Weights of a small transformer language model.
Training: a variant of Adam for these matrices, 491M tokens.
MLP neurons of a small language model. Each row is named by its layer, matrix (up: input weights; down: output weights) and neuron, and shows model dimensions 128-255. Each number is 500 + 40 x the weight over its row's rms, rounded and kept within 0 to 999. Numbers have three digits each.
A block is one neuron, or neurons of one layer that tend to fire together. After each block is what it responds to, as a language model described it from the Wikipedia text at the highest values.

L4.up323:507594431492490546536428538486537579500500460437459521492519475559490554520452464548472530476542524476498460500523545477461570500536547503456542464486482468527507426444415554496430496483498509544468518510497551473461469533505507508518533549473484564518475439454464502477479447524510544544485434434522521472499555460499434522492524439508583468472404451562559528515484556503437557512508
L4.down323:539423621493503527451554480476521535462484558500535513528471506446499435552530553488462431533484449486451479549559445633556457417439494495495529589462559413462525505495519512444477473508435479418405501462524543517506446490505522487452520525552576466445549541546538454535533531511523488490512472508503570494410486481457558534465468490458450446506550564436452526484516479435505504487533
L4.up1142:462637487520406468544446495511501519536523545463496458528554552548468526435470493456454446569551498513523473514491520506513532494496612440540491456523562547475521504478466429524502464495433523499550434489510493504525485577490508503469533447471471501504499445427536527537490560395432501494491526601483491447491527505511560550551475503499514513523460515455511531437398488533502452531523
L4.down1142:498509561596438469510488495573461475525553473536528509514442499459539522434465547507518545451439540460479510489463476494486476478532388509539519498526544510490513506494479471473457477461538490491503495416461561483523529489517505513449454483511521514478466504493580503488475551477422536479445521476484491466460458462495516515546484475464441492438606519467389569500466494502523489460415
L4.up1288:507538490491500529497548531476498533551513512470554504541546536511463500522527538514534548533471455404516582557481462449546506490511548427507553537532511541511564525491485485551479469458440474532514513502537599466504525501464487560531401488466469514499399470554538526469525484450479510482548501615536526481505530427528490481478567537515501485561514508473514508456490550500530518510534
L4.down1288:484444472538410507502429500441528455422443511503555533501498436500508455455565457525480555520492442521525492453503467474395477526473557546457558549503549488530471423611466544520501514536551605484490454492508532496519503570577540488402494531547497584400569498438431478551511537501514543530539522482506477511438437492542486526437471487508521465539484552510489530496496495433506468451470
L4.up1405:536490469519498484488539492379470502524480457546488535466498513446506496411495512449501572497538442499478469509532485503524523477509555488526491532515444545514480547518427580416478526502416526446513550494498469405474472558523470474533459478456487511481396402472486544437477484456464534524499506448493496528532434478474555443415565568470577422516548429512612548412414516540503571544536
L4.down1405:436543438601462498448481483465527546516481452470439556475455502419552486519502505494398460452496594561510521483487523523505573515441516429560496475439497455497476474479496466515415474496530536445570502487506505477497417444488473475516449468551481488565466504478510502434530438450438493513428493508581588539524493527456551505535485460547456534575413497503551498511520473520485548498579
Prepositions before names or years. Prepositions such as by, with, in and under, often after and or a past participle, that introduce a person, group or year, e.g. edited by, and in 1528, with fellow students.

L8.up239:531562568461386521486513488460493489474542415569572524481516482510486594491521476435530448514459502534510481394486516475512508396525510489490485432454502515495467493519438471417432541518442560447470544412545527466522420586500520505539482483523531509502478478489432420481484452526486492471471463490507536446481475493557486491502580463582556480463489450474498514502487551539494488525562
L8.down239:510498575479498605473523417484485525503493468427473561525531505541543556490493481440564505459444517464514505470413464501492565469501452509531585499468564560524533545485506533484489466563517512589589503489477458500478515528501480467538442500499535456453454484464550475509471446558520471531427485562471439591488488481520479419493542432436490509499530491508539560539467475530519495449456
Mid-word fragments. Fires on tokens in the middle of a word split into pieces, mainly rare names such as Ald-ab-ra and Tw-ent-e, plus " (" after a decimal in climate tables.

L9.up39:476497459491487510470466527484470506538549487498473491516614509491442597518469431450504477489522521454537556517520453487506472542500542517528552464470485466456476487460467529568515527516453529537529486531499522441440399602518525529454474533533503465530518401476536490425458508466530500494486440504446532462524429528494537531494529484494398460557446462521501543498474543400483502518541
L9.down39:531578433473491534533501525554580533476578469482479489458442532450525481460442524526527554486551482497482492499456541484615506501465453566498488558474514464498430485497550492508407487560490520419504487396485471592423443494433481470489510507572498535476523471507531539528542522473528528461514493471441485426486483540579547536570527531473555476510491524488473491528472467445542482528552
L9.up575:503526598474495535491494571536498527482509468506424498459475559503454472466485573493489481495505533436492529520489526535569427487482543550487635496461504520497542502451476561448493499553485457466550543539476484499432477490533459574457489482500524491527445492574524534502536510477481515458499486486489564455471401503537526523469476468541470538460492533557457448500508504507494509512498
L9.down575:497508496449464491489506450491468484562482522531532502553503465415465551485498476521442494536462543509412452513453607504495546515492484517382541467500499527522480508552494452490501574520524469520510476492530542359484576588522534417398502479470409504467553475492541534549474529538539488548499552443491540494541566563500494546513551478491514492497491470473503531544488549481487526451529
L9.up792:558473489443501499460485473480517533520550467525520461496494523516455491535518554492484454483487551543518537519451542516592514509548431480605464495510562501471481512433513507458474449535488500492492594499511530463439490518405494484470500440471526452517519529524525413510579410519549483470495502491469492583434535586518483574457573492444462484466485489490526544481515513476486534477505
L9.down792:452512514535561581523446425434433530563468458410560579514513432550538499526521514424502496513440541484525537584531502518454537461457442533478466509485444428490497572559465488587528512509471544551491578520499453561511532494509514516517462475470502492446470472461498501550410502533455518566515438514484522538560533443515490501553515492516516508533537463500522531507454577536461591527534
L9.up1525:493543598435523582526440506518480539458531470542507497491550560467546489464492569519478478470532523513460544529471408474456497546483435563524588506503543552551499544562452498528477496464549412503494586457542498508570518532524473458517511530467527546519466421470608440425478481510504505468493455519490565421481559483501507497531523534482463480515477463501451540456496481440515470504541
L9.down1525:495468521525497461527496468546511555491479450501578458550468517543487437473483570554507422499540506509452541465567417469515581436489488532530473440513538478489499463482451532503571512495547494495414532475530503461509461505554445574526507503499470514539478506438483462503565446534476520523570478604446495546549418458515491455558548420481452519518495537544473495490514551515583439493539
Capital letters in names. Single capital-letter tokens split off inside proper names and acronyms, often a word-initial T, as in MLB, CTO, Topeka, NASA.

L4.up206:530584542500475479486545522530474454492498523469534433484492496515555503466469612491449487482541512458473554513532578517471521497545503497546522502489441542492422527572446520519542419562440495453413605453471500462458486537495474505513474455437532489428503533528452463409532515509491565478466532467514522500466522457403497541530449505473518550422543508484520524488507493536503525532476
L4.down206:458405488501520566490478550517462524462549500525509582535557473510407494489478438561500531574499499501549457559464428507469487469473474527476466437511486509488450466429506452489511568523565444554521410526561606505493495486502536467481524598440469483611559506601479514563490478515523483511446505564488477518458542526472496541479495484507523469497435460495467443461528465458485537486514
L4.up394:532502513543472465457412469467512509479460495436505499485516506542564527488503499462516550572489487508496509509476505557528444528625558482449525547489467494455488493531449518474564420530478455523432508478508529486528447554445487522486511509449458538510487536522372436516478470535494553527508438523480513586459465441557483487514488497491482478454512496504516518537515472409451474604496
L4.down394:511512523474540559519499519491510471505486451470468630509549497472478502432488480493539476498511441469425559492527509503454581486484495446504482514447476509542530508469546494483442491452509529445570488542515367499531535528527479459553554538516536490554465472498527482519525514481543434450488578491500474417511522581456527528466512600510522525423537515484569469460508539452486475498627
L4.up617:535513473452500495516531486517486540371535499531525491513494488485475516472534499449547604510492540457576449555477478452563543514541508517463521523493478527485403474464437444435486503474485539562452496449485503479525543511462458478471504488486503399488558549457467513494507500513519532438565480494501444451499474421483474534518492460537518480429503485507520532523528423470399500561457
L4.down617:549501538526544489452463508482562476461474520430530538469485422542466518490537518531492487467516540500478455454597557522536457503460483506490509478562525510467575480463495519575559503530579468391527477470486448479460581431532511516571487500525533509512493516487458502542535430425569521457459551477509472575511406509489521458488489521541523509504491510460481498494497478530538513431481
L4.up840:526577591535529501466459499513500550518487475506492521509516482572502566486475529483479502519508484497519433480541452435506498479548535579492517509483474546418510456505496484538383545533414491527493562479517518480524479554535489496508537459439561497494524489466468450445616485530438566438549469469516515573495542451536555486462512479497462513504397542462596453510532534425455475490546
L4.down840:452520475520595454445447468517478486508510473488538533543515499491420482519444434492481542484479521469458470540543478517510482523523438572431500584522506479421456511499510511465543491511527488469528529504517466510529620477430448498511486431531463558496419484550469455485569519477523494453514537455553473530440442510420548519529489406532496531451528499559532546525494531486492483521545
Mid-number digits and decimals. Final or inner digits and decimal points inside multi-digit numbers in election vote tables and census/geography stats, e.g. 65,12|2, 31|.0, 69|2 ft.

L8.up53:478545517507468484567517492559483454408484485481495505497532493503508505484496468447430525452552482510437497554519548506516490486472566509418480516456435500567442483513506551490400397512343512480586503514461532488460480508523510513488508479432539503477511510448550462478486488533488536482537452455514514498466461455461566557456563559424521438501509465564521479522511605513404510490526
L8.down53:499491536485560414548577471499519466441545516467557482465513460534449480499510474469489479512468423532495464598527449487508559559499458510469547583481508482500460450449462526485426462448489495460501491513516539461497521500483539523467498493475468540446490519519499482517522516483470565490541457509430545442391452560372508531484521465494471474480518478560557583494567550454518489501495
Decimal point in numbers. Decimal point right after the integer part of a number, mostly in tables of times, vote percentages, areas, coordinates and temperatures, e.g. 3:49.65, 59.18%, 16.54 km²; occasionally commas or hyphens in numbers.

L9.up156:498485455495427528502427511455489463498450455481456621507565563556554472496520516503502497451502486524548429517497431577529466476442551524541499522498591538461495491471501468579447479409487545500533532539483490478525437514485484471493513473488442477538473477519566449406455430459468475520480464482555471515529483543468524517546548489509488544581530527500521532459500483499491577469506
L9.down156:467498444637500490464517478516612553483514539437411492556515498524584519400458515483515547477507531473531511482559512557404493433515537580444531495530507519464476548475542490556480500484453411546453458560480563468549510466590570515504467403536526452512506491494529509432551449515486510455522543544459461475505589487519491509569512484501500520478569472547453548489497541472575559459480
L9.up494:485534510533452443500500461497473460496457523563519439529557524431447503459510569510512555483473475512533518519483448589501535424535489534503551573538503541601564542529485495504503476447437469534546518511470487466578525467495545534474540447453420409490531490480573452471497565577465538527479531516543551508524521466547512508497557464463490468565548552535492550465498448530497520464565
L9.down494:531524491630471483538466462511506554543556525490544482531470561529566509470543493470443473468504504574451550560495502519459445465470496487446452511537478470488561474568471476511394481489531477487411519508429501451569500482455557512469556557552434450465540451607510513478535548528502513486445528482488458454508486509430529486463454498509407435520518426460501521464527580516596532498451
L9.up757:499568498503546507476478474464507564529429427525469542561482549583542473523466472473463483483599521545494463482537540508474481436485526498482559515501585493559480482555508402500436486511455467491507502531521476483425522514498431544429403452455543426471475501494465502471522438510546507502498455451520485510480499449471496531468582486451530484586495472568548489409436527531483554406508
L9.down757:436508497649573548534490530501483573454503496506448460551537555474529514471506552495465510549518427464395548530414410509528487473478496533534494483479428493490483481558530515520440455481590532508428473523465441436520425577492499495458520482492471430463525479456588485445576475472536464462494552510483563550497539475500481537489533429530520537469550589514624553468497504585552471511473
L9.up1187:511482508497497547483523490454447487519533536472487573540518571511513520532486519541511489435462523501532474482551422520600422464481500448491478451536594542503558471513460468493506459522520537553522457510548450455508508516493420421518477511487508525506543544448517558382433495515533436438460536522518564568509439513582524509471482452512500494477535492476481555502456471484515486424499
L9.down1187:499453411527544485475505506553451495546443504511481446564534514445510438493495536501523548465451553495438466566548536544536473527556489488531468495517443487537474427510505503473529479504512475560515496567515475470481472460443454542380475554530396547390500480454512582479484461477503499573490466526495597533551459558509496472500505488526490492496421509472508491482404472500508450485510
Sentence-initial and mid-clause prepositions. Prepositions opening a new phrase, mostly at, by, from, and after/in/during, as in "valued at", "invited by", "By December".

L9.up364:489548523485513498547466525533441491419471476572521532579550563469539515499506429531410526501469527479549482571549548491526531498456540500526471535525562458467559495471501512523508538428476509585567523435534444502488521475476469523442496493554443468462499519464509485472465446585533493514499512471521476443515468550487509527497484417559515464478543450536532504495461578494484528498525
L9.down364:542621568526484596515458515513531441576495565571514509554545499507515549498549521510532440507458512554514534523482501478514458512576481547462541516469440479511522480520530525472519563550501493486507433509415451541504477507486546495557480510530474503529399516502553502486602490584480491434538433585409438550489496459545499538559528473515491477552479510476508490488501474503494525500551
L9.up569:543506492422509485470545512438447579429543382530491520520539461547496512514495458547462552460447507434461468529525465475465567485435466461558525514446507486526435450464495542537497485527470539533509438477508547504501467540494486435564500556550497485493482527453554565450512499565522577474502480510438512441513480438458435489514491503475479479511493503487529480512405473539440524510553
L9.down569:514477568499448530446522518420475465506526477482484444489431467506511490553488576480543503473428528423558516504551472478575470482437461475487521466491450480466587424490527419484528476510513531525463483486461575567448519483472509522542453478454488572483528545527467492478529462445471434421471534481493501542487564418471538504468524545477467571520503529443522517470566448453419530466375
L9.up758:509492506473496433529527449389467585474500527510518524548551541440546482517479464507453524508510504440517479571466523488477533528478550417494486583447515543560492400512477519486528465508468520523542455399529473500491456501463486442515514542507478481489441537495484484476399497491470462432516487496467494449505480550562499468467464452465480552424494506540448528495433476476466527510522
L9.down758:497535463502457465448441480483505490558479436487458476467584432502498485512568517482517478550607465487464512496442489493470565528482497540449524561443518485531552472510546609540507486515500472460518464501503547459512564469476490477577496566441505587513525502462459483462545423515472490422513493538514509587484500438467493478461419550462460512513457520526483540506531584477462559494500
L9.up1475:560537581443531508542498507515469510505488442517495508508448490506485571436477435527452545411522533468556483578535486497569459493490425513467530510450507523472529439455411473501448500460383466547526448486505498552530443609461520483454497451505559452464528463518510496476482484591483555490477524405496590411463475487509444535457502504520484448476525455534518537507495508440406518553511
L9.down1475:480531488473507555580496485445497486490588544549568461452468453450565537456487420499466501458503505527543448478470483466563485488482503462489436445416546440576473455465462539521519511479451461484482560473496542461459484480472498493512515574534484488563515467533459522440466463551514615509466521481533467545524546480515482460505493539489493498469572522412460540525432508440466541484542
Number splits and passive "be". Two groups: tokens just before more digits in years and tables (the 1 of 1990, dashes in 1977–78), and passive auxiliaries such as can be, to be.

L4.up306:506466499447480502507525534458493482514472511452484502522514399524506507449438489490530493461535511591498492528488489408473439432468540471553534504500493524469497461567435473507461483448526487577448432505469458454403449465499480488441521550430545449462535467446461479431517470519543484480559483532467512467455451467514547453478505407536462440501484483495596458499465527530477466565551
L4.down306:434441449510475586517484535478409541508492499567483487460471515510517472479459520444513516517439469446463513463541504531552451535443503533470497489528511504535516505424520535471467495576540497488516501463478515497556567540490500526532425523445548472528485482545548510479536490527506401541496507450499549526496446551475475435418513487491543576490470497527532532476509499492513551423534
L4.up596:498563476496515464413475556446516541480554449525504525449517536447488552540494561520492493464528504560481550520451433487457488460523452446545513485463543519500527560498408520408478496453490516472484517500565478464465553535559469445536467484510530454486480444542511537493477510531490521483499503521475555497463505492463515526433512472510580502530527479484559519515522491448483487477506
L4.down596:472454521569509555471442503468496477573488426532488483498526476525487507479561549491502543558540519472492442507488496493511530444530498468479460512585471499545581497527551463448487505549533508524507522521553473380500472567486545534466511524517557444486502510511503532487442471527463494481466487510539480492531451508527490520508496484503478432493447480498469486469429498516511522482520
L4.up624:514526537506479502460507544462484518506485539461514518423476512459462454451504551453563482476495516486483553513513515498508519572471489507581472541518460507556587468478575541491463539442499520524463474524506500460483510475531520504468531510508549556495522479457496455534503483557493499565527497501554512500508406585522489474536552503527449542604416542511579443517474603514431512495490
L4.down624:494449425521525517598437477528501484538491501475429494575558477520538481578498447527410522532465525484499471538486459527507521428512509480516495447522530548485433505514461482536497426496471460459543506461516545514550448529538482471495515529472438440512571521557429572481389519467449532455470495485492586485486500408457515539461417468481501498477510476448558526493474469550473557508478
L4.up971:546627535499467495537575449453412471451563500507508566409545526497508530454507530463476506481533478486514517498489583511463406510450497512534520499457432526426441536485497434538455519548484518558514474474479459510488458535532516550425504530483508489459440520452503442496538496520531480498522409475504478556523471484483509562374479468533486519552525482589473464491412512501455498560537
L4.down971:396503497459520544552464562584520550501431507519544452533510506500520396450547445480399464566468513538461504531565496498500532536516530486418441516569496534504556459522506508497471482490475483535511530572496472446507503437460518462498498495456539470494587488512503450593508458552517439497538618470496542479523484479399463454557454569561558550530568540482479562507469411435492511428537
Separators after numbers. Commas and opening parentheses right after a number in statistics, tables and lists (e.g. 34.4 (, 25 to 44,), plus mid-word pieces like Comp-os-er, co-ar-se.

L9.up111:463558537519493533527488531452497506481461531492597471502476504504534470559493490505541454509515486571439497503540529506547519448527457468436488487515546504545443543547483539442461494464456467466474467527595504443506475536463481502533571463399441514457439469444545507520416502518439465496466497473529551502505524565521451483431540462437461511516430555508543528459532448537480513498504
L9.down111:484510494444508422399520509434515573532514493472489453549525520483488553534516516465445467545478476482484545485503484470558493467459462472520605483507541464441508466539526415510413445499595504478534476509573490519463515496489433533510454485524540544514464507552472545511458506455527532555479524500522519475479530490576511550539436461491496495493456564516461494550540443525479496480441
L9.up1355:558511540488536502515523492508497518489489529491475496543458455452442509539555520503515434459490470539523495505541515495563468491476475524512556507503510480555479465519529492484476477512444527445489512428551526491556539501480455427500575487517454519464497531473528493505483538548458483507509518528525497472541519538454515487525519516495427538405614565515459436472518566500510576466541
L9.down1355:511423524513405537516540554444462555479483465588530479469483437489510501516471527519540536487419561481517493475567574491487477489534582492429458499470493514522493585510498520558544491527498439489524455575533565564541540550533492509511471543531465583470474533528495487572562474516510528465558540458492417477579471515503475476448520533490555495410471544440441467529436498568541569460485
L9.up1461:525588492498346538470496540458527521521504450482544501473508549379423538525546557499480513514502478505525454547478445545501394474415419454455538531477529494467520507588430547554509556492496497525510456486547491475569536542441499533454462477407486532462470469466527496517477534479529536445578529492556548483491482530493523450489510463450438473493499500507535462450494504531487482548441
L9.down1461:511495512524577496418510554493485535489500443519525546555514480448462539472515480515507505479437473455515486508550480473534486515478500503471491506429460503518531554469469550436482477462490573424519484555519515519509467499459441437425535469463538537505372535476515552511517534509552564478514551548499464440509533590495455454512513452488472508450590503532531458454530423449464454546480
L9.up1503:527511502536466467477509453512463463534474504535495438530577469473523507503448522458495448512511454482513395468493512505487534428563473449462541521568557523544573530532403497554477460475468434457506481446475538467522434500477506529558555514516616474486447501493519588531489434562420493461514460509497472475501507482492508522511415474528496517560518513494510432526585522462506487509419
L9.down1503:454495494563453537498613503480441516521481543513468460529493456513561551480428474461484528485516496519472464483504433505515536391532521540526539548579522547529551514515465537528551553547466441540492460447487528502541431508470546520474490501531490559586453512464495521466529436534461498525456457599478458471546506506458537478522466440489477497527481490549463469535530519455672528512473
Line-closing tokens. Closing tokens that end a line or unit, usually just before a line break: closing parentheses after years in lists, heading markers like ==, and table pipes.

L8.up914:457562483499462535530467491507489473442459508496522561504500525483500483499453509545510523448517504433566542496443508524503379545472493561582487533442514501510392476432509465555419543543545468488526533545491504508461479561444478457426581561478487568472525512521544436533452492463453538566464458442492500497447530465542587484523573488496504486539485568494520549438507568532490527447498
L8.down914:546541586537518511568532564506475477525511540531484496498525496429546541564505608528530460477479495540456564480495446494524492472504504511504489493593473501458573521476493477523590477502479479469470528488491501501508503395519568578538553511517477445447516538552511568485431475506483537516531537506451474501424509477461514498509502482458477528496428500454416492519519495474496477503494
Post-name clause continuation. Connectors such as ", with", ", the", ", a", "one of the" that follow a completed proper name or noun phrase and begin an appositive or add-on clause, e.g. "Chorus, with the name…".

L9.up712:474533476434552463492511454434482488456464391428473540524500521522482487507489523446516521527495405548491478508553473517427546413518512493468527564532475535518487462542483468542453492462466517540571459505561500457565487520544488470475486487470509546480482491474470498466523461461473495438543468426436558421467519568417492477491524508473522425560474527547589482544511485558441525459494
L9.down712:505503500533473513481489589462563447476521479439490514433512475504463475495526545463495511529459484528500476501486578570511539498438443539500527519488495510514481462465483480509537429495527487555477493497476483537561547552515553473492507505461548495518487513503503544541524559483505497441543525450532496471482446531415478545487552419555425503499456522576504474546520524503473448498512
L9.up1180:483540515511548486489470481448486518512434498476519529559428451574511469489545547481453509575471454478455404556544438513505545479561511523501500581537456516448500472485448471523512389497505542458496495458487540494515436517463473478511495467494578598492530511509443483470565526493511557498487540457462476549497471515501530517446517441509532480514505515509546534426512566416458484407556
L9.down1180:413508457438522578452585517447583554532518525504480556433519433472496473477564462531448508510463444438549491506518500518460537545524512595486506516465469480489575501533486468447502479489500475545509555443487489449514530507475458464511430488490501481472543446507499535530515495548524435510478592535508469503479529530539529516464490505468438551487473512510486454514503463535361567488546
L9.up1335:504518509504499479398450451563497540487487511502562465459500515477414498458470473440528557513548496599445463479516545486519503444512485499503547558541508570485473415417526487527463472513475476500458541527503469519592473539509460418471437502497537546477472532505502420494531454487480567510506416475521480461448464472544541493519558551568418503509513474532538508470486495436517544473587
L9.down1335:461475515514506420505524511493461488444462513374542532499535498469483517511515499466544432536526471516540467515492490548503479473457461430500501606521557448477483479486477442486480431518544475564539512482571577536539492500475522548470512468502536590441485464473503508491540522496475463520463461544457507534446556505517502489480535444480480484525417581528561549483547488502494483433455
L9.up1366:466523532448492490409493430446474508485536506548469542461523499504481486468490461415485509516441452506490498609517497506494539453549507473483558494503471567576459487501505478554462480494449486470462463505580513554525533479566519526497497454492455464561504514500496475494518443449492548483502551517469505523438497528467560524474482473550492437541527458581528531489537521532434599481516
L9.down1366:527470513433473531505541512537457545453510508491563483504487507461438477428466544445496469511466445544486428514489550540459435482470483466531558537515523443477520531420492506469483459490550459511570480509543538539584484517549517583477545509523485504506505430525557530536472537523586449523501458522534498415510523444504464495469451483507502497488536476545548518535471500536501503635542
Decimal point in numbers. Decimal points inside numbers, mostly in climate tables, census percentages and vote results, e.g. 77.9, 44.6%, 11.4; weaker on mid-number digit pieces and "U." in U.S.

L4.up452:470438514483439413506482525530467470542618505511480486579516457517450501516523465502506469543426532482507550533466420548525493511471496507480539366449464523488491490473510485594517514499547462575493482532511542466500509523508476489560537514430543453513545482455521611529522462531433445464546539482415484501551515554525528506379510550558412484474483531470556504461483489518471547488423
L4.down452:486526505448537548460466499386488534441497495509522499432519492493501472516456491435526551472567508476488484466448453465487495513483513457538467551509479527586549526524452536464520447473484540419507477387424515409485516558511558444479511524471468521483466486554498553468580469449547470548522515505551478473480490527453490559495478440482553471539563460560547505531487509480508515532578
L4.up539:520549528478535506563498497501485447493559503513509466473523507458476511541504510559550512544527489431631541478473582391545512525448485477554525405515476511590549469503499531517524526488511488502450601463518490510499473491474480542516583529504518544454639448456495551495556452559454445396590513517434471578501540470460443509531509488495460461411479517523491517449511465497489508465460
L4.down539:583440444530465487475490563491481494538481539404460537557645527507571484500441413499500418521473479477450500478458510560503517503495528488525487527554516492494436561525554476553501522517549449532482514546477507507510465548488475543472516483480420457481444506485542479494512513477487495541469494501555528458416481482490549528608501454522508515465522566516486496522473526498518475474532
L4.up765:468465547506536533518519546493473472491505520561468465473552526566404514565528496507571512501413462460486512503455526429475488499547523471540531527561392491546507437454494557436422562478476516480554544480472523535507479516493550544538442577550545425488438498498551543439482534582541542430447458541444478433532516486479462534565539521520520447452452497537589493484575423430550527485471
L4.down765:498491505467566489490490455456500533420533544521460495446424473438551485510502565532468491506475560486548520559488494523524522472468512451437472456507545517470505513497531469504523455489469475483543548502558460528458508530492457510429426460527519504495532527462551463528520516441452462494481491499467544487436534498460469435456418496473467479506562486553447499508408599533529480510485
L4.up1203:534497492477539509494437459463508543468543510461530485484533481470476434542469516476467545575550483414533524464600475520513493485458445424556573499490453525456466540498517525496470566436448434549490532401470502467549555516497471490478499530518585487535518516519508551532566494493545546522538492504508493497470563582453485517544448528497508403427544537505538487521549518473496572409503
L4.down1203:502643591499495521527550537529520513472511526526508413546503456544540513458524468523503495469539445519568444534456549487568486540478594523587543459510466491537551470493552509459444536486507557494495480546476527444468478484486538488505537524468471506508497504532520536535533500490454460557545516494484508470509467452513500581516488476520495482577476546420472428488558554550486491513545
Mid-word fragments. Fires on subword pieces inside a word just begun, such as capital letters in acronyms and syllables in names, e.g. N-G-O, dev-ast-ating, Hat-ak-ka.

L4.up124:507450503482531528523532508491517538509452389530482552541489514574489509442513577502519498492536503480518444538558567480507540404523598561512511536523533594557512500466529471516483428504473475482532532466485490430466484485455506447483501457499578535462522462555481583510525537549522450479468480572483462472510502463407532494466484535561511452474521520561486503460497531498448513477425
L4.down124:535519491554524497452536527489561528498541466494526482443519472494478497499537506471513513505528492514558543453471548504517527491524513464571504459501462533461563515516490504450455510515562524372458550476599505493430559533544493553530508518484582482590509490507506498490536542507486505480508550497604574467585495477457547536474477458520518499472529473481548468507576483461498522529474
L4.up366:546469427503525470557564575489493570490492453463418519504479423523564565465536529507507525535521458491560457524492556541446495428597552578480571526449502550498473475501523432534460438443482553538466519500463492432474413555533471479442536434477544489425508502470463495475539447567534405532531484512478465530508438447447564495477563474504502553549502517531475515527510558514431565477473
L4.down366:548506489500442487445542549505435480480480490474553539439485474549492500523548473507455481524438554519561553487481509495511479509476484439514481469494478495462484443465459522551474506533560485460591548542541588521534505540520485465524478491479493528477458555468518533505525537493483478426495512517524430476543486461447463582550439408467540382487430542463471565453517460539492518515482
L4.up560:538476547483576518512493482544476553523549524433476510524588484427551551547493560431597507469576463534565499473500471496525452555563551573480486561537505543496441470475465521511498489523452460502477569471538467474428511514522446499454503459493505529479572474565545472578501498527521458458618468538441603487443503486503467503498527461473513478511570488466489525506527504482486497503501
L4.down560:472580406518509459524511542443508429564443446477485537557480476564499483462493480485520524496470530504424465530484491552501517455462476415528440494490516533538522535511516462520464455548624534477473463446497520539630481433555535490488489450525497474532516537487463550487485469502551482520433538530548510524522468496546550489529432517517507557464423510531502436460547475537541491484463
L4.up1445:492496540508523464514440542505456491493490455507521504490626487557482547592469487446541566490486497425520494557516466473533442496572491516600560563531560503456535477445490510497548484553368471525497592471492475497464462556584428512496525469493469538524561468484463543428524438470502472513527518470422490476459539496497547530448450584542500483514522496521537527478477511505504541432477
L4.down1445:482534472579533472510590519531536459533513478441453529532564553533557513501489558495538508397460479570441539521483563512449568467527463528483459532554501570501542530485569492525416527495533497483482548481413470470472499409491459512535489481575491555493511542451563477434482494507497549442478556528432518534526545510564544484441443469488505464484497462574523500500480489615520497461451
Infobox parenthetical closers. Closing parentheses after a year or age in infobox fields, as in Population (2020), aged 97; also commas or in before place names.